Weights of a small transformer language model: MLP 2048 tanh GELU, a variant of Muon for these matrices.
MLP neurons of a small language model. Each row is named by its layer, matrix (up: input weights) and neuron, and shows model dimensions 389-484. Each number is 50 + 12 x the weight over its row's rms, rounded and kept within 0 to 99.
A block is one neuron, or neurons of one layer that tend to fire together. Before each block is what it responds to, as a language model described it from the Wikipedia text at the highest values.

Description: Word-internal fragment tokens just after a short opening piece, especially P/p, cont, int, em: P-e-ople, int-end-ed, cont-ra-ctor.
L5.up27:37 66 53 36 37 68 47 44 52 40 54 34 51 54 55 39 45 52 56 49 47 30 79 60 55 62 54 42 64 47 47 84 53 57 37 48 45 49 60 49 61 46 48 55 62 46 64 63 71 44 56 52 49 56 54 53 49 59 34 55 49 45 43 43 40 41 44 92 63 52 39 48 42 62 45 68 64 48 43 35 53 64 38 55 33 50 54 70 39 53 37 62 19 49 23 62
L5.up458:73 55 45 52 61 57 40 37 51 45 41 23 69 52 38 55 35 61 44 52 73 29 44 46 59 83 38 50 77 49 61 53 34 57 69 67 48 51 55 47 57 34 43 69 59 58 54 49 48 44 28 35 33 56 33 44 52 40 61 56 47 35 58 68 30 43 54 52 56 65 48 53 59 65 54 39 60 34 49 22 32 58 42 42 49 55 40 55 52 71 44 38 48 51 31 57
L5.up1088:39 52 55 20 61 51 71 47 49 48 40 66 57 49 58 41 58 64 48 62 34 40 66 48 49 57 55 56 56 52 41 50 41 42 56 42 50 29 39 55 34 61 37 72 45 56 21 54 66 36 56 53 49 48 35 57 56 54 44 58 64 59 64 53 54 50 56 35 52 61 63 51 42 48 44 34 43 53 65 52 42 45 58 66 52 41 49 70 69 57 23 39 60 61 51 49
L5.up2040:77 69 52 37 66 52 57 56 62 50 74 40 70 38 37 35 53 45 48 50 64 45 55 46 48 50 55 57 51 57 43 39 57 32 40 70 29 47 71 53 61 31 41 69 79 20 54 68 54 44 53 59 51 52 37 44 46 26 55 53 50 57 57 61 45 43 51 62 49 35 06 56 46 36 44 31 36 47 47 56 56 45 45 53 43 54 40 50 56 49 55 61 54 35 46 50

Description: Number tokens and pipe separators inside pipe-delimited data tables such as sports standings and stats, like 188, 19, and |.
L8.up930:59 42 26 73 49 49 35 41 56 51 51 66 34 51 43 66 41 44 54 51 42 51 69 78 48 36 44 36 40 50 44 35 42 51 48 58 57 41 59 66 41 52 47 46 54 58 50 51 41 47 54 66 68 50 61 52 51 60 48 49 49 66 43 15 74 55 51 45 62 33 50 57 53 49 59 57 54 54 29 31 49 58 54 44 57 40 49 30 68 45 34 50 40 56 65 55

Description: Mainly "of" after quantifiers (one of, some of, all of) or royal titles (King John II of Portugal); also date parts and table pipe cells.
L8.up1324:58 59 41 60 37 50 40 51 49 34 32 41 62 58 54 71 68 27 72 43 42 57 36 41 55 66 49 52 72 44 58 60 46 65 39 59 53 37 39 22 53 49 35 50 39 63 56 71 43 47 51 43 78 57 54 49 79 75 50 55 43 47 59 55 55 47 48 53 48 46 64 43 55 42 45 55 52 67 60 47 62 40 53 62 45 71 52 33 56 69 56 36 60 16 72 57

Description: Main verb or auxiliary directly after a sentence's subject, often a name opening a paragraph, e.g. Donovan has, Weber argues, Noddy starts.
L8.up1681:48 52 54 40 67 66 55 79 49 76 44 55 46 61 50 60 48 49 60 57 32 44 36 40 43 68 54 69 52 63 39 41 47 47 84 35 58 51 58 55 41 57 56 60 38 27 60 49 32 58 48 48 59 49 44 56 50 73 53 43 59 44 56 34 39 47 35 53 52 56 50 57 49 49 45 41 45 47 60 61 59 61 39 48 30 72 64 49 46 55 30 51 57 47 47 58

Description: Verb tokens right after a named subject that report speech or writing, such as wrote, stated, saying, comments, plus split verb starts (s-ay, s-end).
L8.up732:53 42 46 36 44 31 45 64 38 45 66 84 59 54 56 54 40 62 26 52 22 43 24 52 55 65 65 33 61 43 65 62 53 67 33 39 69 44 59 40 67 44 49 61 42 62 45 50 83 36 50 71 51 41 48 35 52 46 67 31 62 33 34 42 31 40 24 62 54 59 65 56 41 59 36 31 40 55 67 11 46 44 43 51 60 36 49 55 48 38 44 62 48 47 60 50

Description: Mostly the word "to" completing a fixed verb or phrase (refer to, thanks to, dates to, moved to, 2005 to 2007), plus "|" separators before stat columns like GA or % in tables.
L4.up187:30 45 47 33 62 44 52 57 39 44 50 53 71 31 56 57 51 62 29 55 36 55 63 52 31 43 51 34 53 50 61 49 52 63 52 56 54 56 37 57 63 80 58 62 46 43 31 52 41 45 50 44 56 48 41 52 53 42 54 45 57 48 17 28 83 57 43 76 45 37 51 50 35 20 50 44 52 36 49 38 31 55 62 39 34 63 41 34 44 63 23 55 31 46 32 57
L4.up685:48 44 49 48 50 47 58 66 40 18 51 70 66 64 58 54 54 59 48 35 59 42 36 33 41 58 54 50 56 55 54 63 40 59 50 42 72 56 59 58 54 46 52 49 46 46 49 55 52 62 52 60 55 61 55 40 29 34 39 34 46 49 78 45 66 48 58 54 68 61 47 38 42 59 21 47 69 51 41 59 65 33 61 53 38 39 48 53 39 47 45 50 60 47 33 48
L4.up758:60 50 61 46 35 62 44 76 51 39 54 45 58 50 40 66 41 40 45 67 35 48 32 27 34 58 23 48 46 49 58 45 39 41 64 64 75 46 55 43 50 46 80 56 69 54 73 53 52 36 40 47 61 49 52 37 48 47 55 40 49 51 54 45 76 43 45 72 48 39 51 38 47 53 15 55 44 36 66 53 48 55 34 23 59 67 30 49 56 51 52 46 21 36 42 66
L4.up1968:60 42 46 48 42 48 25 48 39 60 40 49 73 38 38 43 52 57 65 54 30 33 50 61 41 75 41 45 48 44 63 38 63 53 45 64 44 61 44 26 46 20 42 58 59 51 53 44 50 42 48 42 54 62 63 48 59 39 59 48 69 51 43 69 74 50 46 44 52 54 42 50 40 54 46 57 63 41 39 61 66 54 40 52 55 47 44 45 51 52 50 42 49 65 36 56

Description: Reporting verbs after a named critic or scholar in reviews and commentary (wrote, described, notes, comments that), plus pipe separators after numbers in sports and results tables.
L5.up851:61 32 54 62 42 36 60 51 41 50 38 59 56 54 46 38 51 63 30 61 32 49 47 59 62 39 71 32 47 45 55 42 53 45 48 45 52 47 49 38 51 43 44 71 45 69 60 80 65 37 48 33 43 39 55 46 63 45 46 41 46 48 33 47 47 41 40 58 56 34 68 59 67 61 55 64 41 62 44 60 37 40 39 35 51 64 73 43 45 39 26 55 52 42 46 74
L5.up1292:41 55 40 40 52 34 28 23 73 39 36 37 41 57 44 56 55 62 55 53 53 36 43 45 52 52 58 62 39 32 74 48 54 61 41 59 52 49 73 52 57 40 52 57 32 59 43 40 63 37 54 57 53 67 42 42 77 45 16 40 58 43 53 59 55 59 61 54 52 63 43 56 67 56 39 50 48 61 57 47 33 56 48 19 48 19 52 54 58 45 46 27 54 54 30 47
L5.up1436:70 59 46 50 36 32 35 77 61 40 72 49 35 59 45 33 39 67 56 57 32 54 32 41 57 60 66 51 63 41 58 70 44 64 55 69 48 34 40 34 40 53 46 31 28 37 53 67 54 34 54 33 44 25 52 47 70 35 58 50 51 44 30 65 54 55 25 33 26 49 44 73 50 56 65 62 56 58 40 29 56 45 34 46 34 32 58 34 58 64 43 43 42 46 45 56
L5.up1786:73 60 44 45 69 40 47 69 56 41 55 56 47 48 52 54 53 46 48 54 42 63 61 54 41 65 50 30 34 53 58 52 44 40 49 39 66 30 37 40 56 60 66 53 30 37 50 31 48 60 56 47 28 50 62 58 85 45 35 32 34 48 41 61 43 31 48 58 43 49 52 64 36 53 58 70 37 29 56 21 56 47 54 52 55 48 39 40 41 46 60 50 60 48 16 54

Description: The word opening a reported clause or object right after a verb of saying, thinking or realizing, mostly "that" (argues that, realizes that, spoke of).
L4.up323:67 42 61 29 58 38 44 67 49 60 35 36 57 39 56 54 61 51 23 75 50 64 43 88 58 60 58 53 51 42 63 35 53 76 44 64 48 38 57 56 50 65 51 69 49 42 57 61 52 42 64 59 52 38 66 41 55 62 36 24 37 42 48 52 54 49 26 57 48 52 38 46 55 44 41 42 63 54 54 58 56 42 61 56 39 56 60 50 36 43 63 40 47 57 64 56
L4.up392:57 36 47 59 81 32 57 66 31 35 45 53 66 53 69 38 57 60 44 46 55 37 72 43 43 49 48 36 30 37 44 68 48 45 39 39 52 23 44 50 45 29 40 56 38 37 48 53 78 35 63 41 39 50 60 49 51 39 50 72 61 30 47 67 41 82 55 27 42 67 47 58 49 44 48 55 57 27 50 36 70 56 48 63 45 53 65 17 45 37 48 46 51 36 51 76
L4.up627:55 37 49 51 50 50 42 40 46 61 34 61 46 34 58 36 63 66 42 65 73 40 63 60 48 29 52 27 56 57 34 45 67 63 40 59 52 52 45 38 56 37 55 64 45 75 41 40 53 46 46 50 59 25 55 44 44 41 52 55 47 40 66 53 46 67 35 37 57 49 62 39 47 73 53 74 54 52 42 56 50 26 64 55 48 55 60 56 63 38 58 57 49 60 63 61
L4.up1127:59 31 43 46 59 38 38 37 47 47 30 49 32 23 59 35 63 35 49 59 28 51 31 42 51 41 54 54 63 43 56 68 61 71 61 42 52 42 40 22 57 43 54 47 70 26 37 32 74 57 67 25 66 38 61 65 49 42 47 47 55 42 56 66 50 54 20 35 54 47 70 57 42 44 58 46 52 68 58 41 58 37 46 46 67 65 57 59 40 48 68 44 63 43 50 58

Description: The word "of" in partitive or membership phrases, mostly "one of" (one of the best, one of several), also "many of", "member of", "part of".
L5.up383:70 42 31 52 57 41 54 72 74 44 43 53 42 70 58 22 47 51 59 43 58 50 15 35 49 53 85 61 36 60 48 45 75 45 59 33 59 51 45 20 61 42 61 46 54 40 50 50 46 49 58 58 48 33 57 62 54 62 24 18 43 31 44 47 60 67 48 38 54 50 60 54 42 42 63 42 41 48 81 56 36 56 63 56 45 69 52 59 53 53 24 17 32 53 49 49
L5.up808:68 56 56 60 37 35 65 54 67 38 60 24 57 32 60 45 42 44 30 43 49 44 44 31 51 58 63 52 47 55 50 61 57 58 51 40 47 42 24 54 64 45 50 57 78 74 67 56 55 45 38 49 16 41 89 52 44 62 35 61 57 46 63 33 51 68 27 47 62 50 69 72 35 30 51 40 37 46 52 68 63 31 52 52 45 43 68 39 58 57 54 38 49 59 66 50
L5.up1558:62 37 47 54 42 42 62 51 49 67 39 56 64 46 50 28 53 64 31 44 63 46 67 56 51 49 72 49 37 65 51 49 59 31 52 46 14 50 65 41 56 62 46 52 44 45 62 64 41 53 42 64 38 62 52 63 50 40 48 53 50 46 22 41 42 63 26 47 68 61 32 53 69 38 42 43 68 46 57 61 29 40 49 52 69 65 54 20 39 42 69 52 42 41 66 47
L5.up1836:34 53 61 40 47 49 29 51 72 58 47 47 25 53 51 51 63 70 49 55 42 46 42 51 59 55 42 55 43 57 47 54 56 17 41 37 48 56 29 37 51 58 54 54 50 57 54 43 70 39 48 55 58 43 61 47 31 42 37 72 49 34 56 32 39 65 46 47 52 56 45 48 44 49 44 23 38 70 56 61 56 37 49 48 71 31 55 36 32 62 52 55 57 56 41 38

Description: Last digit chunks of multi-digit figures in tables, like vote totals or attendances (4,7|15|, 12,6|12|), plus some word-piece endings (raiding, Racing).
L5.up1271:57 50 43 38 55 52 44 48 63 54 58 59 60 68 47 48 55 44 50 45 59 55 36 35 41 40 57 70 32 73 37 59 56 32 70 65 42 50 54 57 54 50 44 27 58 64 56 46 41 53 54 52 38 63 37 60 58 62 32 51 44 41 59 51 49 50 43 65 45 54 52 28 55 24 58 37 62 57 77 38 65 72 74 64 65 40 60 73 43 32 46 76 40 56 39 40
L5.up1340:47 30 39 38 46 67 47 58 58 72 50 35 62 65 65 51 41 62 53 36 41 55 31 36 49 55 61 55 54 55 40 45 09 34 61 62 35 74 46 29 47 55 59 58 57 52 36 34 27 47 73 45 46 46 54 32 59 30 38 66 69 60 41 51 37 57 43 68 32 65 49 57 67 23 43 68 47 58 57 56 38 42 50 49 73 72 54 49 41 51 41 51 49 54 30 28
L5.up1613:33 63 39 23 39 40 61 39 33 38 58 64 51 44 58 51 65 39 46 55 38 49 45 50 62 52 66 54 39 37 49 23 54 58 31 43 39 57 24 50 39 49 50 42 33 70 41 55 43 49 77 40 78 42 41 50 59 73 40 28 59 70 49 08 67 64 56 55 44 44 32 50 50 56 50 34 50 45 63 45 32 51 57 62 51 44 45 53 56 43 38 45 54 39 39 68
L5.up1809:58 34 47 29 47 41 42 48 48 50 58 55 61 56 32 70 50 41 36 38 48 46 36 54 56 68 45 48 49 49 50 53 53 46 76 57 73 36 61 60 45 03 57 61 40 67 32 32 47 67 57 49 45 25 71 54 50 54 49 48 44 81 47 46 71 69 49 58 43 33 42 43 47 57 71 50 52 60 46 43 42 49 39 23 57 22 57 59 65 58 34 32 50 39 32 61

Description: Word after a possessive (his, her, its, their, 's), e.g. adjectives like older, late, original, new, or of after the head noun.
L5.up21:56 64 44 31 45 45 62 42 49 50 62 31 39 37 57 45 45 54 51 51 40 55 60 40 46 77 45 32 42 55 40 67 46 37 70 63 46 59 67 46 59 64 55 64 53 79 44 48 47 39 27 13 31 46 54 49 65 49 53 66 31 59 45 61 36 46 42 54 52 48 69 58 50 69 59 56 52 67 35 36 69 53 72 24 45 65 64 49 58 44 57 30 59 59 59 54
L5.up267:66 40 46 54 56 47 46 37 51 45 60 33 49 54 47 50 29 30 39 44 30 60 52 38 52 56 35 63 54 52 50 38 71 19 86 44 56 27 42 58 58 56 62 51 53 58 44 38 58 66 63 48 68 67 53 65 56 34 49 50 59 54 36 25 61 49 17 43 52 51 34 43 53 48 57 47 38 70 47 55 55 60 27 59 45 61 57 62 51 38 61 58 39 57 59 51
L5.up760:73 46 76 57 61 33 69 35 56 46 49 42 41 28 45 39 54 57 46 49 57 55 47 74 35 71 37 62 49 75 58 34 67 53 39 41 70 63 31 60 52 41 55 58 45 31 51 69 54 43 53 41 72 58 71 56 56 09 45 80 42 47 61 38 43 47 34 52 55 61 69 65 40 56 42 49 35 45 39 36 53 61 59 63 55 30 48 56 54 42 41 60 67 73 51 70
L5.up1144:47 46 47 37 48 51 57 38 30 54 60 47 27 36 56 47 46 31 55 38 43 49 44 38 48 50 26 47 44 50 69 37 60 48 56 41 26 45 34 44 62 49 38 70 49 60 53 42 33 67 38 58 55 49 53 44 41 59 46 31 59 20 52 53 40 61 16 41 40 53 44 45 46 52 46 45 60 44 22 56 30 68 52 53 47 59 78 57 74 42 49 42 46 57 56 53

Description: Word-piece tokens directly after a word's first letter or short opening piece, often a capital, as in P-end-leton, g-end-er, B-e-er.
L4.up628:58 49 52 40 58 54 44 30 62 36 70 52 45 65 31 31 48 64 54 43 59 40 50 36 34 33 59 69 36 49 64 69 58 14 33 40 49 32 54 53 30 46 72 57 58 77 66 52 33 61 45 26 46 40 27 40 49 45 36 53 48 36 46 49 58 64 58 60 58 41 43 30 54 67 33 53 58 47 50 48 40 63 50 43 33 67 46 71 44 53 30 42 38 47 57 44
L4.up1431:52 51 40 68 43 40 53 44 68 31 38 55 53 57 61 32 52 57 41 51 30 59 58 66 52 39 62 61 47 65 52 73 44 40 46 45 70 55 61 46 51 41 62 64 47 63 52 61 52 43 49 47 44 49 54 47 50 45 47 55 62 39 35 60 43 51 46 43 51 56 57 56 59 39 41 61 64 62 43 58 50 54 52 43 85 32 42 48 58 65 62 34 51 68 38 57
L4.up1437:48 61 55 11 44 45 48 23 28 57 55 67 46 58 77 32 51 56 61 57 55 44 57 49 27 54 59 35 44 74 48 54 61 47 54 49 63 61 54 41 47 49 73 50 66 35 48 58 60 40 52 66 68 60 39 46 43 54 54 74 29 43 73 54 37 53 57 53 60 27 65 44 36 24 46 49 47 43 47 70 57 46 46 65 51 46 51 35 53 54 50 47 53 41 54 76
L4.up1489:49 40 44 30 57 53 44 49 57 54 69 43 52 50 25 26 48 59 50 42 52 38 42 49 43 34 43 45 37 41 63 58 51 65 52 35 60 35 60 44 24 62 55 47 40 47 46 45 74 52 58 39 52 64 51 47 47 34 29 72 33 48 52 68 23 46 38 71 58 39 39 40 46 73 46 43 56 54 53 24 52 39 65 66 71 60 43 59 47 68 56 42 35 59 41 73

Description: First token of the object or clause right after verbs of judging, reporting or persuading, e.g. calling it, viewed it as, convinced them, thinks he.
L5.up94:43 48 53 81 48 49 59 54 35 65 31 72 44 31 66 62 47 47 49 57 27 49 40 79 50 41 39 52 49 58 46 58 53 54 72 42 67 50 46 49 64 62 41 61 55 41 51 61 33 46 41 44 56 25 67 53 21 49 11 47 64 47 49 53 46 51 55 51 54 63 61 59 34 50 57 45 55 57 49 35 41 48 52 43 45 52 68 46 65 53 64 57 56 47 37 42
L5.up122:72 40 65 40 44 50 53 42 69 53 46 52 36 43 37 50 45 65 60 53 42 63 41 54 56 66 72 50 50 43 76 35 75 54 48 66 44 46 69 50 43 65 31 52 49 41 52 60 43 39 70 31 41 53 73 45 35 38 37 53 71 41 33 55 48 58 35 52 48 66 48 61 32 36 50 58 59 57 49 43 45 32 55 55 23 43 34 68 29 49 76 54 37 51 34 59
L5.up241:58 40 74 46 59 57 42 46 35 75 30 49 41 39 64 42 46 44 61 38 54 48 30 52 65 60 45 64 48 40 60 50 50 65 88 27 50 44 61 56 54 35 47 68 48 38 42 63 51 40 65 33 29 47 55 49 46 41 50 59 53 58 55 39 36 75 79 57 78 80 67 39 56 54 50 43 36 63 38 61 36 57 49 55 46 64 67 41 38 50 21 34 52 50 37 36
L5.up1944:56 53 56 48 51 39 42 44 80 52 47 39 51 26 45 56 52 54 61 34 42 40 48 61 68 56 40 46 48 45 51 53 61 61 54 47 54 53 49 51 47 42 49 48 44 54 38 49 42 68 35 66 40 39 73 49 47 40 36 46 46 53 57 50 47 50 51 47 52 54 58 42 49 36 32 61 25 52 50 45 33 66 59 56 44 58 71 45 51 43 40 58 46 48 47 60

Description: Digit tokens in the middle of comma-grouped counts such as vote totals, populations and attendances (157,461; 83,640), plus a weaker set of words after commas and table cells.
L4.up1448:70 72 53 54 52 47 73 52 41 49 47 75 35 52 59 74 36 54 48 49 48 41 70 64 70 47 47 27 57 47 74 44 42 41 46 53 55 38 71 52 67 54 56 53 54 36 65 79 44 77 52 51 61 71 43 39 68 56 58 38 45 56 43 54 40 58 55 71 54 36 58 51 52 53 62 60 55 49 36 44 63 40 58 49 73 63 59 35 53 68 60 54 51 39 38 63
L4.up1664:57 64 55 46 37 41 49 77 37 32 41 57 48 57 47 45 36 53 58 61 42 40 39 34 51 36 45 35 54 61 56 42 52 57 37 48 35 37 48 64 52 28 63 30 50 43 56 56 47 73 38 49 61 64 28 55 57 69 35 47 48 36 31 22 45 40 50 63 54 39 54 63 37 38 60 55 40 32 43 44 56 55 47 58 71 68 46 40 65 48 30 38 44 51 53 23
L4.up1712:60 63 57 46 67 41 40 51 53 28 49 54 38 64 35 46 47 49 51 59 21 54 30 39 44 54 42 39 52 45 63 51 41 48 58 31 55 56 49 36 65 45 45 73 30 47 44 59 57 53 50 40 62 77 68 65 34 53 49 85 52 33 48 40 55 66 41 68 44 46 63 54 48 52 49 51 68 49 63 61 37 35 44 59 69 51 43 46 74 47 55 45 54 54 50 26
L4.up1902:34 44 57 37 52 51 70 52 74 54 46 53 53 39 81 96 62 61 48 61 66 59 59 74 57 35 53 50 65 22 64 43 46 47 20 42 36 37 50 61 61 28 61 53 26 61 69 63 64 66 50 47 31 58 51 36 38 30 63 50 49 50 51 33 51 56 73 53 60 28 49 47 36 63 60 56 62 56 40 54 61 49 70 67 84 36 40 38 53 57 56 41 58 56 59 42

Description: Short two- or three-letter pieces in the middle of long words split into several tokens, e.g. symp-at-hetic, cor-on-er, Alf-on-so, cyt-ok-ine.
L8.up1717:56 57 48 38 47 67 38 55 45 57 36 67 39 48 46 23 65 57 62 48 40 60 18 60 48 58 53 58 54 29 42 48 66 38 41 49 44 76 54 50 32 20 29 61 69 43 45 42 51 63 44 26 46 68 46 50 38 58 35 36 52 73 47 66 28 27 49 58 63 48 60 45 60 50 49 58 43 72 63 22 42 32 43 48 65 28 37 55 51 56 52 23 33 62 69 48

Description: Possessives and their following words about a person's family, school or work (his, 's, her, close friend, primary school), plus predictable phrase completions like "65 years of age or older" and "day-to-day".
L8.up996:48 52 47 53 39 65 51 33 64 47 40 58 38 36 42 50 82 32 43 46 52 59 40 49 46 50 55 54 66 37 52 56 65 22 56 53 68 46 44 60 59 31 72 53 37 48 75 52 49 44 73 58 52 27 71 73 24 54 69 52 65 60 49 47 44 42 52 50 42 29 50 65 77 52 46 66 43 61 43 53 51 42 38 46 43 64 58 39 45 29 50 50 30 77 52 40

Description: Tokens ending a transitive action or role word just before its object, such as of after creation, director, discovery, or endings like construct-ing, critic-ized.
L4.up251:54 28 51 50 49 62 58 50 47 52 76 66 61 52 45 68 49 43 56 26 44 52 20 64 37 47 47 56 48 57 62 60 40 64 52 25 49 42 34 37 76 56 25 49 49 75 78 39 43 54 49 49 30 53 47 57 59 60 35 51 53 38 52 52 46 49 58 36 54 31 59 63 44 59 37 44 43 41 75 50 53 58 71 67 58 42 51 39 51 44 38 38 65 38 36 52
L4.up621:58 43 52 52 65 48 52 56 51 62 31 39 24 47 67 47 38 44 21 49 58 48 31 39 35 66 36 33 59 53 60 42 46 48 43 64 53 63 65 44 61 57 60 56 43 42 53 50 42 56 61 50 47 64 62 57 62 55 39 43 56 47 23 64 44 51 67 61 34 36 68 50 61 62 46 70 28 38 55 63 37 62 35 57 84 50 48 43 37 50 54 53 66 72 57 39
L4.up816:32 33 46 45 60 31 41 50 66 40 48 41 41 62 51 41 61 34 66 46 60 52 31 21 55 48 36 38 44 57 76 61 55 50 59 54 42 40 48 40 50 61 39 48 20 46 58 37 38 50 54 43 47 49 56 57 64 45 31 27 26 61 74 42 59 61 56 42 56 44 67 54 65 45 37 54 47 44 46 35 39 59 45 53 47 39 47 52 28 57 41 44 55 48 47 35
L4.up832:48 33 42 37 47 39 48 64 31 62 20 54 59 57 58 26 49 48 62 60 34 65 38 67 61 53 64 39 55 41 33 25 60 44 50 60 42 60 53 21 35 43 61 52 51 38 60 52 67 49 42 52 39 40 80 40 57 49 55 36 53 53 46 56 50 48 66 41 43 19 28 38 32 34 66 35 49 50 53 20 48 55 45 51 44 38 42 51 37 51 54 54 47 43 46 49

Description: Prepositions and determiners opening a time span or relation in biographies, such as for six years, by 28 years, until his death.
L8.up511:38 44 44 50 58 48 48 39 49 57 37 36 78 31 66 42 53 60 49 27 59 45 44 51 46 58 66 58 40 48 43 40 67 53 57 36 45 52 58 29 43 33 53 52 53 21 65 46 57 53 45 74 48 34 52 58 64 64 53 58 54 41 58 39 43 46 55 57 71 42 41 56 62 24 51 40 37 56 59 49 55 49 68 69 36 52 39 47 66 42 48 72 67 36 60 76

Description: Final token of an adjective or participle placed before a noun, often after the/a/'s, e.g. unreleased, only, renowned, peaceful.
L4.up624:31 51 67 47 46 54 50 52 48 52 44 41 47 47 52 45 49 53 56 62 48 52 44 37 42 69 55 50 43 40 40 57 46 34 50 54 55 58 60 51 55 51 68 65 31 40 75 79 43 36 65 58 37 43 54 69 65 65 53 60 29 47 64 48 38 54 62 46 39 35 55 65 46 80 60 55 52 50 59 63 41 42 39 73 42 47 41 64 46 56 53 50 33 63 54 28
L4.up1053:45 43 71 40 65 29 67 52 47 24 34 39 25 70 42 56 40 59 62 52 42 67 44 59 42 75 51 56 44 40 58 43 52 49 47 54 50 58 57 55 60 44 49 68 36 25 71 99 48 36 61 53 53 43 58 52 30 62 46 66 30 45 48 35 35 45 20 49 46 60 44 57 56 53 44 56 57 37 52 55 35 53 49 76 50 08 62 66 71 55 69 46 59 49 60 47
L4.up1486:57 58 55 45 73 49 69 53 48 29 34 39 45 56 47 51 38 63 54 39 66 49 58 47 46 45 52 50 48 20 62 36 51 55 32 64 48 65 55 52 46 38 62 38 38 43 65 70 54 35 54 32 68 60 41 67 44 54 50 67 42 54 81 57 56 33 49 39 61 57 67 40 50 47 46 68 58 57 64 44 63 56 48 63 50 31 57 50 76 43 76 49 54 53 50 49
L4.up1559:62 42 62 33 60 36 53 52 32 33 22 60 46 53 55 56 61 34 34 43 54 59 56 46 49 66 34 67 46 82 52 75 50 44 51 62 40 41 37 46 47 34 68 50 33 30 63 75 42 55 51 46 26 52 65 64 36 48 53 63 54 50 63 54 41 46 45 31 46 48 31 66 62 52 44 54 63 20 50 76 46 61 56 63 42 39 74 35 44 51 59 57 49 54 49 37

Description: Function words that open a time expression, chiefly "to" in "prior to", also "of" in "aftermath of", "its" after "during"/"until", "after".
L5.up1082:39 28 52 44 49 41 67 41 30 65 41 71 45 55 49 61 59 49 46 38 69 58 37 67 51 62 43 65 50 54 33 28 57 69 58 39 73 56 51 67 57 59 45 43 48 55 51 36 61 49 44 52 54 50 59 62 49 43 40 43 50 47 54 43 46 64 58 47 36 66 36 51 42 49 53 51 34 81 30 46 53 45 44 35 54 39 56 51 53 38 51 58 55 64 47 56
L5.up1280:59 32 40 43 52 60 42 73 39 76 47 27 50 57 51 82 54 47 51 40 52 53 38 63 34 74 84 68 50 42 49 49 60 68 64 68 87 50 40 43 50 49 52 41 57 25 61 61 48 36 64 51 66 60 49 29 38 43 28 67 32 49 51 67 55 44 43 48 57 59 49 46 51 61 24 38 61 61 77 42 60 50 70 50 42 45 42 58 73 42 62 47 41 51 73 73
L5.up1831:61 42 70 58 44 37 56 40 51 91 36 45 62 41 45 55 64 51 46 38 57 39 66 46 38 67 44 45 46 67 28 72 56 58 57 52 50 45 52 44 40 47 57 41 49 51 79 48 56 57 48 22 51 64 56 38 47 16 64 30 52 59 52 19 50 41 44 63 63 55 56 37 44 45 50 58 37 54 64 70 53 42 67 60 66 50 66 44 59 40 41 49 48 42 49 46
L5.up1938:35 41 67 46 25 39 43 42 45 50 61 53 46 47 49 60 44 56 26 58 35 69 66 64 55 53 34 57 59 56 51 58 59 41 42 44 62 42 29 66 60 51 86 64 48 48 44 39 64 43 46 29 34 45 39 56 45 60 56 38 64 73 66 42 64 49 39 64 57 66 42 41 64 38 43 65 53 37 27 49 34 41 56 28 51 42 35 47 45 78 41 59 43 48 56 53

Description: The word "of" right after a quantity word opening a partitive phrase, as in one of, all of, majority of, nine of; weaker on "or"/"few" after quantifiers.
L4.up414:57 45 46 47 72 33 36 47 56 71 50 42 43 49 40 38 47 42 54 42 37 46 26 38 62 46 58 60 46 66 58 73 46 53 40 33 52 76 50 65 44 47 31 51 40 60 59 51 55 33 38 34 44 46 72 57 49 62 47 64 62 60 31 56 52 55 46 47 46 70 57 55 53 42 56 51 60 54 69 49 32 42 58 47 46 47 60 41 44 61 23 65 35 59 47 43
L4.up1367:64 43 51 56 60 52 47 51 45 49 48 54 50 60 56 72 46 38 58 30 57 59 59 50 62 43 57 58 56 51 63 62 59 27 56 46 53 52 52 44 59 47 59 29 49 67 47 58 31 47 46 53 36 54 53 45 57 27 53 55 41 55 37 31 78 39 19 43 64 45 59 57 64 53 62 79 50 55 80 41 53 46 48 49 57 38 49 50 45 58 47 50 54 42 49 50
L4.up1995:43 32 33 54 41 48 65 60 82 58 60 50 40 47 70 52 46 35 54 58 68 67 37 55 74 27 58 75 44 60 35 53 53 33 51 34 31 52 53 55 59 59 32 54 51 25 58 43 51 50 34 51 69 31 71 70 57 48 42 57 51 52 54 47 57 48 22 46 59 49 53 56 47 67 21 49 54 55 60 39 63 47 38 48 54 63 82 24 54 50 57 49 38 60 47 36
L4.up2018:39 68 47 54 32 36 44 43 26 45 57 56 64 44 28 45 37 48 39 49 34 41 43 46 47 41 67 39 52 56 56 56 58 71 40 38 57 32 48 52 62 34 47 46 69 52 48 52 59 40 40 67 55 52 51 50 51 42 62 58 41 42 51 45 51 51 51 56 64 56 61 51 42 41 48 63 62 32 69 38 57 23 58 53 46 57 36 48 30 51 35 65 50 52 43 37